Weights of a small transformer language model.
Training: a variant of Muon for these matrices, 3542 steps.
MLP neurons of a small language model. Each row is named by its layer, matrix (up: input weights) and neuron, and shows model dimensions 128-191. Each number is 128 + 32 x the weight over its row's rms, rounded and kept within 0 to 255.
A block is one neuron, or neurons of one layer that tend to fire together. After each block is what it responds to, as a language model described it from the Wikipedia text at the highest values.

L3.up146 [163 193 172 160 103 111 145 115 119  91 186 155 117 102 134  67 132  61  78  92 140 171  89 113  90  98 164 116 122 158 128 153 163 180 100 122  66 103 121 156 108 151  93 117 111  81 162 126 122 176  81 164 126 177 131 136 152 157 101 147 172 107  94 106]
L3.up148 [111 117 104 135 121 167 117 134 139 179  70 118  81 187  80 113  70 135 118  75 175 170 123 123  88 112 229  69 160 204 154 126 150 148 134 107 157  88  84 206  94 146 104 112  96 104 117 130  74 161 150 131  61 147  74 182 154 162 141 100 195 128  88  80]
L3.up335 [151 162 183  60 179  87 164  66 144 136  94 105 165  89 173 155 133 157 150 112 179 136 136 164 199 127 173 107 176 142 101 110 119 119  73 112 108 111 160 167  87 133 111 171  83 112 195 100 156 103 135  85 102 121  81 110 109 182 142  73 132 129 108  85]
L3.up378 [176 139  54 175 195 197 129 148 143  84 101 141 167 101 115  96 128 160 199 135 173  93 119  63 148 114 108 111 165 100 136 112  96 127  81 141  75 141 200 174 152 171 113 150  98 140 104 111 115 157  88 119 116  84 157 127 100  89 145 121 139 124  65 112]
L3.up813 [126 172 140 122 102 147 164 141 115 142  45 134 139 124 160 155 108 108  79 139 139 137  45 105 151 128 103 125 172 184 128 138 179 120 121  84 117 187  90  92  81 100 165 212 152 131 161 116 157 185 134  88 198 142 119 171 113 180 112 124 135 128 102  96]
L3.up837 [123 107 158 149 137 165 144 168 107 116 146  79  70 130  89 123 122  95 136  72 115  97 194  69 101 133 136  95 142 146 161 151 159 121  51 108  85 142  94 121 114 113 153 114  51 130  74 109 119  73  94 112 104 100 135 133 142 135 106  97 148 149 113 211]
L3.up958 [118 114 127 130 144  63 150 173 152  76 142 112  83 133 162 152 153 132  43  98 149 101  93 196  99 138 108 116  59  49  97 171 117  85 174 149  54 178  68  98 117  73 121 151 119 121 116 152 168 102 119  95  93 143 160 119  88 153 110 178  87 144 125 132]
L3.up1104 [150 122 133 103  66 125  90 196 154 115 190 166 119 140 113  83 108 119  95 137 138 133  91  97 100 162 106 126 131 104 165 108 129 123 116  98 102 192 122 153 100 147 100 135  88 130 103 138 199 118 139  84  46 118 120  70 100 113 118 119 155 119 132 116]
Description: Final subword pieces that complete a common noun split across tokens, often place or geography terms such as Mount-ain, prov-ince, sanct-uary, indust-ry.

L3.up5 [131  95 152 175  90  83 102 107 126  80 177 117 139 154 138 135 217  97 120 102 122  80  97 131 153 147  94 138 143 170 129 141 138 134 156 130 181 146 128 141 153 124 154 141 164  90 135 113 142 107 141 137 124 171 146 120 127  81 120  99 148 102 141 152]
L3.up174 [165 118  89 132  99 134 166  46 112 127 169  93 116 110 142 117  97 133 147 109  86 124 108 161 146 108 140 137 153 151  59 123 132  68 119  90 151 139  94 145 139 138 115 113 124 103 153 109 144  86 131 135 121  46  78 108 199 132 182 120 131  55 110  96]
L3.up796 [ 73 142 124 148 119 133 138 104 139 148 107 170 200 139 122  55 125 145  97 152 131 157 103 153  74 150 118 117 180 133 123 136 157 110 162  95 143 123 119  93 119 121 124 100 147  84  43 139 128 104 166 133 107  68 153 143 168 145  87 105 115 144 157 121]
L3.up826 [141 109 175 127 132 108 182  81 193 155 134  98 207 141 160 173 180 115 169 165 132 122 157 150  89 188 144 110  89 172  97 185 180 123 202 140 139 140  89 138 101 122 120 120 183 125 108 136  45 107 126 120  72 127 164 133  95 141 132  69 138  86  67 108]
L3.up902 [ 95 107 121 113  80 124 121 104 171  93 138 141 139 119 183 159 150 139  87 171  45 119 169  98 117 120 142 126  70 173 138 167 139 129 161 134 100 158  78  91 103 162 193  78 104  75  99 133 108 117  88  93 181 168 163 134 117 145 159 175  86 143  97 115]
L3.up909 [ 99 125 124  79 156 171 108  87 201 146 153  98 136 178 125 110 133 152 135  58  93 105 147 134 105 141 132 149 109 133  87 142 131 155 139 126 110 135  80 102 124 144 162 135 132 143 133 104 105  94 135 124 109 157 109 124 139 149 181  99 121 118 152 118]
L3.up1290 [104 113 144 164 171 122 119  90 126  98 102 187 106 160 121 143 172 160 100 164 145 204  88 127  96  88 163 132 126 149  73  86 148 150 118 175  84 160 135 112 152  93 121 107 120 110 120  64 137 115 128  63 126 122 126 120 134 112 195 124 159 140 141 103]
L3.up1411 [154 128 146 112  95 139 122 121 142 106 130 146 152 130 110 117 144 168 110 137  87 124 126 106 119  89 146 105 145 108  95  87 130 157 110 119 148 173 157 143 123 151 134 121 101 177 134 165 132 146 122 118 165 144 137 136 108  60 101 174 139 179 148  87]
Description: Final suffix pieces completing country, nationality or place names split into subwords, e.g. Turk-ish, Belg-ian, Fin-land, Serb-ia; weaker for other word endings like west-ern, multip-le.

L6.up183 [178  72 110 179 121 187 139 123 181 125  72  78  78 140 196 139 133 100  58 113  85 124  73 123 164 162 142 163  95 176 102 122 121 108 146 187 131 147 163 160  83 194 138 145 132 148 114 105  87 118 179  81 128 122 128  96 126  99 157 172 107 113 154 121]
L6.up232 [150 127 149 175 135 116 169  97 170 173 187  95 126 154 160 140 171 132  76 162 120 112  90 116 106 150 152  99 133  96  99  99 100  92 141 186 112 147 146 119  84 157 158 104 131 150 141 131 123 194 159 131  86 108 125  97 138 159 129 105  74 141  88 154]
L6.up374 [166 142 134  74 139 166  85  94 156  97 154 140 107 130  85 143 125  85  73 149  89  95 153 129 157 137 120 115 123 145 155 116 127 138 169 148 115 142 122 166 142 167 104 117 137 140 123 109 160 102 231 136 144 117  90  86 156 136 135 146 149 100 149  95]
L6.up461 [ 77 159 145 105  87  72 154 169 156 116 155 122 124 193 131 108 127 114 158 146  93 145 131 156  79 116 156 157 116 116  83 167 162 115 107 134 143 135 136 119 153 114  66  97 161 136 131 178 111 129 178 128 133 193 137 107  86  83 106 156  99 205 153 143]
L6.up481 [109 152  82 107 103  90  81 126 188 111 228 109 124 199 142 170 151  67  65 112 137 137 104  68 131  90 100 133 143 153 151 113 173 104  95  90 131 185 132 127 128 209 139 150 127 156 140 104  86 166 114 116 107 145 146 135 201 133 104 110 155 124 141 121]
L6.up598 [155 154 125 118 132 171  86 143 154 175 157 149 154  95 135 105 200 153  75 151 110 131 151  68  98  75 116 152 109 119  70 122  71 130 151 131 119 214 115 137 163 123 149 110 187 109 145 141 149  62 105 149 120  91 164 185 201  93  73 114 113 126 106 129]
L6.up967 [141 140 118 138 100 141 168 110 129 135  90 159 143 181 163 108 134 131 117 123 151 114  94 102 124 120 131 128  99 147  99 107  94 159 153 152 103 168 128 134 151 129  96 146 136 150 136 162 123 129 129 123 165 151 139 112  89 117 134 112  68 112  73 117]
L6.up1291 [152 110  90 142  78 138 172 113  98 162 152 158 111 117 170 151 153 104 142 173 143 136  96 199 147 144 135 119 139 109 177 154 173 129 123 177 103 174 121 170 108  84  74 137 138 132 145 102 142 104  90 182 123 123 135 154  40 196 191 120 128 100  93 151]
Description: Mostly the after is/was in defining sentences (it was the second, is the successor), plus wiki table-row ends and section-heading line breaks.

L5.up1396 [142 156 121  98 142 100 111 136 167 111  92 149 117 115  97 125 141 150 127 159 119 141 172 123  91  83 132 180 128 134 124 121 169 125 177 177 101  98 142 153 160 148 108 153 135 153 147  29 182 130 165 102 134 155 136 149 151 143 131 199  81 132 129  99]
Description: The space just before a number in chart and ranking phrases (Billboard Hot 100, top 10), plus "Total length:" in track lists and scattered mid-word pieces.

L5.up1058 [ 62 115 134 168 156  72 166 119 175 109 149 101 141 127 117  95 177 131 132 137 154 196  86 158 126 127  86 210 107 195 121 136 169  90 131 138 112 144 110 118 145  84  79 185 103 108 176 141 142  96 130  83 102  62  64 142 138 181 153 155 141 138  96 130]
Description: Final subword pieces that finish a multi-token noun, often inside names or headings, such as Hous-ing, cerem-ony, renov-ation, Produ-ctions.

L5.up34 [105 141 162 124 125 149 107 167 172 123 139 100  60 109 157 149 180  97 136 114  79  90  97  71 129 158 102 123 190 146  82 108 126 155 204  44 180 211 172 154 146 112 160 164 118 187 147 146  98 119 139 162 109 127 150 114 136 151 143 107 134 120  93 174]
Description: Final word-piece completing a nationality, demonym or place name, such as Pakist|ani, Filip|ino, Burm|ese, Brazil|ian, Nep|al; occasionally commas or table pipes.

L5.up820 [149 123 132 172 114 131 158 202 132 165 180 113 172 103 142 159 141 106 135 128 119 147 138 189  51 135  79 113  81  93 105 153 126 118 124 137 133 175 151 128 135 124 149 137 132 166 129 150 111 100 132 167  78 125 187 135 169 101 125 138 130 120 122 111]
Description: Function words and word-final pieces that link to a coming item, such as "to" (successor to, from 2010 to), "or" (X or Y), "includes", and adverb endings (-ly, -arily).

L6.up451 [ 78  94  98 135 111 156  89 138 132 170 123  79 133 121 131 216 182  69 138 160  88 170  85 162 143 169 132 168 156 168  99 161 167 144 138 116 149 100 114 174  97 117 116 121 126 111 137 129 173 125 213 146 109 111 132 108 106 109  81 158 137 152 128 142]
L6.up550 [ 79 164  68 126 173 153 109  79 105 107 135 109 182 128 136 114 149  85 141 108 139 182  93 125 123  89 181 127 149 207  83 168 202 115 155 130 123  74 129 135 162 147 116 176  78 162 170 124 161 111 106 144  91 143 112 129 107 194 138 222 150 135 196 134]
L6.up625 [140 107 103 126 168  86  90 159 156  84 124 146  96  83 118 150 153 156 130 178 101 154  60 156 112 100 149 112 149 186 121 126 155 160 166 134 153 124 136 161 134 109 113 135  98 102 132  84 206 143 149 109 143 106 127 101 129 121 120 139 128 177 162 193]
L6.up869 [103 153 141 112 127 122 141 100 112 115 132 150 183 107  85 138 140 106 140 140  81 141 103 164 110 146 125 104 188 150 133 136 123  67 157 178  76  87  90 102 166  92 118 115  62 133 128 112 130 155 106 117  97 105 114 129 142 156 146 123 185 164 142  60]
L6.up953 [120  72 131 189  96 101 124 139 164 131 165 111 167 110 104 171 127 134  94 148  95 203 138 175 119 172 123 135 117 141 100 131 179 130 174  92 151 164 116 173 116 130 124 164  76 154 131 151 139 107 117  69 162 108  81  94 102  77 184  80  94 153 130 129]
L6.up1078 [120 114  75 110 122 140  97 101 141 114 132 120 109 121 210  98 106  79  71 178 100 150 115  61 134 143  96 128  95  84  94 146 109 182 175  98 149  35 116 150  72 135 102  73 136 141 185  90 137  93 185 124 114 146 121 144 156 178  75 111 134 116 154 125]
L6.up1094 [ 70 138 108 104 154 155 118 117 150 117 146  80  68 108 170 178 115 108  79 131 162 155  99 177 127 137 113 136 134 116 162 106 221 142 153 123 129 139 119 168 140 110 105 112 164 136 104 148 153 135 167 110 123 140  53  98 127 127 110 135 178 172 184 153]
L6.up1339 [ 86 151 101 126 114 190 142 126 221  55 157  66 154 131 173 170 137 113 155 157 188 114 180 120  61 150 130 155 101 107 110 126 140 167  53  47  76 181  76  96 135 109 178 118 185 156 141 133 138 149  99  66 133  97  98 175 124 143 176 103 149 132 104 131]
Description: Final subword pieces that complete a common noun split across tokens, especially building names like palace, façade, abbey, plus court, faculty, frigate.

L3.up291 [ 82  98 188  67 115 172  95 146  85 139 139 202 130 106 120 190  91 171 154 107 150 105 136  84 138 123 108 153 157 178 168 146  87 149 128 110 133 136 168  77 142 151 109 167 131  99 188 185 142 118 159 138 109 152 156 137 178  81 102 149  90 100 143 159]
L3.up439 [ 61  77 129 102  81 115 147  82 117 127 132 160 151  91 133 130 138  83 144 134 169 141 107 174  54  84 139 136 134 158 130 114 118 149 101  98 139  55 151  50 100  93 130 178  93 161 105 140 106 186 169 175 159 152 145 138 226 176  88  70 144 121  78 145]
L3.up742 [150 149 167 168 120 119 180  84 100 137 126 104 104 115  67  70 158 172  72 129 183 166 152 132  47 122 102  85 101 133  98 124 194 109 146  46 115 165 191 111 107  83 179 127 138 120 123  98 142  72 202  93 108  92 183 151 179 136 174 115  82 108 141 182]
L3.up1048 [ 98 122 139 111 177 112 144 123 129 167 118 153 137 187 124 123 132 114 111 177 100 129  83  98  73 148 153 123 124 144  81 190  79 126 173 152 147  85 115 125  76 115 151 100 144 128 103 126 147 155 110 144  93 181  93 121 136 132 133 155 186 128 101 215]
L3.up1078 [141  96 154 125 136 155 130  65 127 113  95 142 172 160 139 139 139 154  93  80 157 149 152 147  65 126 111 122 140  80 198 160 106 165 101 137 120  86  62  94 113  86 167 170 100 135 129 137 131 188 153 105 121 101 163 132 181 158 164 129 130 128 122 159]
L3.up1292 [111 174 163  86 151 136  94  74 171 181  88 132 113 150 119 166 165 142 147 108 156 154 151 144 113 152 130 233 138 178  62 177 166 129 128 169  86 112 172 155 128 135 139 159 130 199 142 150  97 100 116 106  92 109 156 147 171 163 154  97 128  99 129 141]
L3.up1428 [122  84 132 194  95  93 158  55 176 155 143  99 200  54 137 141 156 157  72 158 179 106 114 173 104  63 121 183 140 104  90 111 117 158 127 123 152  93  89 163 139 111 113 105 143  95 135 144  59 120 142 101 131 135 178  74 116 155 157 103 130 132 140 137]
L3.up1450 [127 116 156 125 108 117  93 124 171 150 135 196 143 163  74 115 139 157 140 160 135 122 130 161  91 127 112 119 119 120 121 138 137 130 103  91 135  87 105 166 120 133 145 147 201 168 144 158 114 117 135  78 128  69 150 163  90 107 164  82 105 105  76 102]
Description: Second word piece right after a lone capital letter, mostly N, as in N-on-album, N-ot Your Father's, N-anyang; also opening quotes before titles.

L6.up34 [ 80 135 187 176 138 144 132 146  76  95  96 204 112 138 130 195 187  89  92 140 156 156 119 156 106  96  99 142 184  95 176  45 121  94  75 131  86 148 129 127  79 171  87 180 199 152 111  88 109 119 155 122 193  11 130 114  92 164 166 108 102 108 120 179]
L6.up49 [ 97 104 194 169 149 187 111  61 100 137 133 142  88 160 132 112 109  87 126 180 128 149  98 132  72 107  95 171  93 167 129 135 108 113 137 144 117 120 117 147 150 142 110  85 124  97  91 109 145  51 172  83 138  85 114 128 216 163 142 140 107 121 111  95]
L6.up136 [109 107 158 143 168 219 178  92  98  82 133 123 142 147 146 162 115 158 115 210 177 191 119 103 113 185 156 178 161 205 112 138 172  92 141 111 179  72 150  83  95 140 188 124 148 166  89 131 121 134 127 131 101 134 122 150 190 105 155 131 174 150 139 109]
L6.up402 [119  87 127 120 124 125  83 122 155 131 120 124 143 137  87 125 155  91 145 182 125 115  93  95 112 205 167 142 167 160  95 137 131 140 168  79 191 180 129 117 125 118 145 118 169 130  58  98 143  66 125 105 106 151  59 149 130 122 131  78 157 135 146 145]
L6.up1047 [ 73 159  83 119 107 113 121 129 128 146 132 115 131 131 125 128  90  42 128 127 121 138 139 129  79 218 117 129 140 175  90 136 164  85 148 105 132  71  68 125  97 134 160 140 156 148 155  98 168 114 150  95 100  91 119 145 152 114  46 134 204 139  95 107]
L6.up1070 [123 178 159 141 129 116 123 150 117 146 110 115 112  79  79 168 139 100  58 145 135 120 163 146 115 149 162 181 138 120 106 131 176 142 162 127 155  86  53 144 154 106 118  93 117  89 163 140 101 148 114 152  84  97 131  66 137 117 121 153 128 120 184 207]
L6.up1151 [133 146 106 170 123 155 175 135 166 115  94 121  89 152 148 128 134 154 135 113 155 126 138 119 117 137 100 134 157 132 136 217 136 138 141 139 149 144 109 168  97 127 155 153 133 102 118 158 138  88 142 161 110 125 123 149 132 178 120 133 156  95 163 120]
L6.up1336 [129  97 117 149 171 148 101 168 148 102 146  74 175 145 133 136  87 163  92 197 138 163 139 108 155 123 135 158 203 191 135 122 108 130  93 198 109 150 162 133 132 122 117 106 165 154 157 180  76 121  96 124 153 124 156 152 118 148 152  94 114 179 105 188]
Description: Suffix pieces completing nationality or group adjectives after a split stem, such as Belarus-ian, Pol-ish, Sy-rian, Cypri-ot; weaker on digits and mid-word fragments.

L5.up753 [104 121 119 127 113 225 108 113 140 138 135 141 134 106 101 169 123  78 150 143 133 129 104 104  81  95  86 133 125 193  69  87  62 125 110 175 108 173 114  87  99  89 119 139 153 107 109 132 128 135 117 157 138 128 124 116 129 135 137 139  86 177  35 135]
Description: Final word pieces of long rare words, especially Latin species epithets and foreign names (transpacific-us, costaric-ense, Maramure-ș), plus some table-cell spaces and punctuation.

L6.up308 [104 129 145 146 127 156 107 148 101  75  96  74 135 141 112 157  79 104 126 217 209 154 107 117  82 170 128 186 146 104 120 145 100 147 137 167  98  71  98  97  74 106 111 164 122  99 127 142 167 112 110  69  85 109 104 161  93 127 106  88 174 106 137  76]
L6.up383 [ 81 123 142 134 146 134 100 145 108 113 104 150 185  94 129 168 120 170  72 120 122 100  93 112 107 121  86 127 149 173  76  71 114 172 133 120 127 169 129  58 176 169 124 121 136 134 186 122 102 194 101  59 175  92 108 151 158 152  94 102 188 129 116 153]
L6.up489 [165 110 111 180  95 186 168 181 149 156  95 145  87 116  96 131 164 139 116  99 152 136 177 113 113 100 115  99 121 148 136 110 137 129  91 131 133 101 133 161 110  71 139 156 125  93 130 101 110  88 148 149 181 132 114 118 134  76 155 127 116 126 118 115]
L6.up710 [172 148 145 106 175 142 125 111 111 129  87 124 184  80  85  68 172 116 110 134 152 141 171 169  77 134 190  98 192 174  47  85  89 146  91 120  89  92 124 151  88  41 203 121  89 130  99 167 126 142 150 110 120 168  84 151 138 128 122  86 121 146 156 141]
L6.up832 [116  89 132 204 102 168  87 155 154 149  81 101 153 104 119 130 178 138 140 151 108 141 123 157  80 141 147 161 159 127  95 124 148 143 128 115  59 164  75  90  97  78 154 118 101 134 131 159 141 110 137 120 192 138 109 149 139 105 142  98 136 165 129 128]
L6.up1006 [ 81 177 163 131 114 154 115 180 136 151  99 135 200 148  87 125 162 130 176 124 146 103 104 180 108  83 121 139 127 189 108  97  98 150 120 112 136 122 111 119 145 104 137 183 154  75 135 133  83  47 115  95 129 125 133 159 179 174  85 131 177 109 186  95]
L6.up1252 [115 141 137 136 119 147 132 163 160 172  79 128 155  93  82 147 173  90 106 168 135  92  93 149  99 122 146 189 146 135 159 110 132  92 117 190 118 154 120  61  75 158  96 191 153 142 155 180 126 103 151 106 161 188 130 156 107 161 152 116 116 132 140 161]
L6.up1340 [162 123 109 129 170  85 102 130  91  88 129 118 170  87 113 158 168 140 105 116 156 103 109 133 111 106 142 101 199 159 129  66 157 125 136  99 120 101 111 127 162 138 148 128 136 126 125 123 106 120 178 110 133 138  62 156 202  72 139 111 153 142 119 134]
Description: Mid-word pieces of non-English (especially Slavic, Hungarian, Romanian) proper names in sports tables and infobox lists, e.g. Osije-k, Zakrajše-k, Ková-c-s.

L6.up114 [ 80 153 154  85 124  88 133  72 168 122 154 118  77 118 109 114 142 146  79 111  66 123 171 130  70 134 104 165 116 145 164 141 121 145 186 150 120  91 123  94 137 140 164 163 147 157 129 128 128 146 107 121 118 140 156  90 126 124 185 122 106 172 137 117]
L6.up431 [146 106 146 150 136 151  84  97 140 100 112 116 121 132  96 150 156 143  92 118  82 113 183 196  96  93 107  99 118 157  65 100 124 142 115 153 164 225 140 116 184 121  84  95 190 163 126  87 170  97 108 116 128 107 106 194 134  82 134  85  69 114  72 134]
L6.up607 [139  97 117 152 100 135  91 141 128  85  82 129 123 155 110 139 128  94 141 162 134 160 117 153  91 161 114 139 136 165 113 108 109  41 118 130 102 143 179 117 147 145 123 218 133 112 115 117 159  85 115 112 180 144 122 127 179  86 141 140 132 175 130  95]
L6.up651 [152 103 137  97  75 157  94  86 167 158 157 147 200 101 136 136 158 133 146 121 147 157  77 146  75 150 186 135 192 128 161 127 130 103 200 126 118  92 145 124 160  81  90  87 136 162 138 162 112 154 139 108 107 106 108 126  93 165 197 150 160 147 172 107]
L6.up747 [ 91  87 169 139 118 138 102 181 169 107 175 136 150 159 122 146 168 116 128  93 102 171 132  70 107 129 159  94 148 191 130 138 141 132 119 142 195 142 107  94 138 126 112 142 149 218 133  82  89 167 123 130 121 145 118 119 155  72 146  87 113  95 103  95]
L6.up888 [116 131 146 101 110 185 207 112 189  87 144  90 134  88 129  82  82  90 118 162  78 126 205 126 120 123  68 139 136 115 137 168 138 149 121 103 112 155 106 142 142 105  61 119 184 108 114 141  94 143 134 140 107 160 119 110 150 107 134  68 140 128 146 158]
L6.up1037 [118  94 137 125  96 131  99 132 146 130 126  73 136 102 131  80 140 115 106 176  72 170 119  88 112  95 100 136 107 129  90 166  69 135 117 116 100 139 124 124 168 108 126 117 130 138 155 137 112 137  98  81 169 139 103 200 166 108 116 152 139 139 107 112]
L6.up1430 [115  98 131 175 116 169 127 119 140 123  96 119 168 151 168 118 156  94 145 111  75 170  90 129  76 164 177  92 130 151  96 130 109 101 151 117 124 143 105 132 165 114 120  90  88 197  77 151 134  98 137  79 161 140  87  87 165 130 127 137 113 179  63 155]
Description: Fires inside music chart and sports result tables on pipe cells and chart-name pieces (Single Top 100, Ultratop, BEL), and weakly on mid-word fragments elsewhere.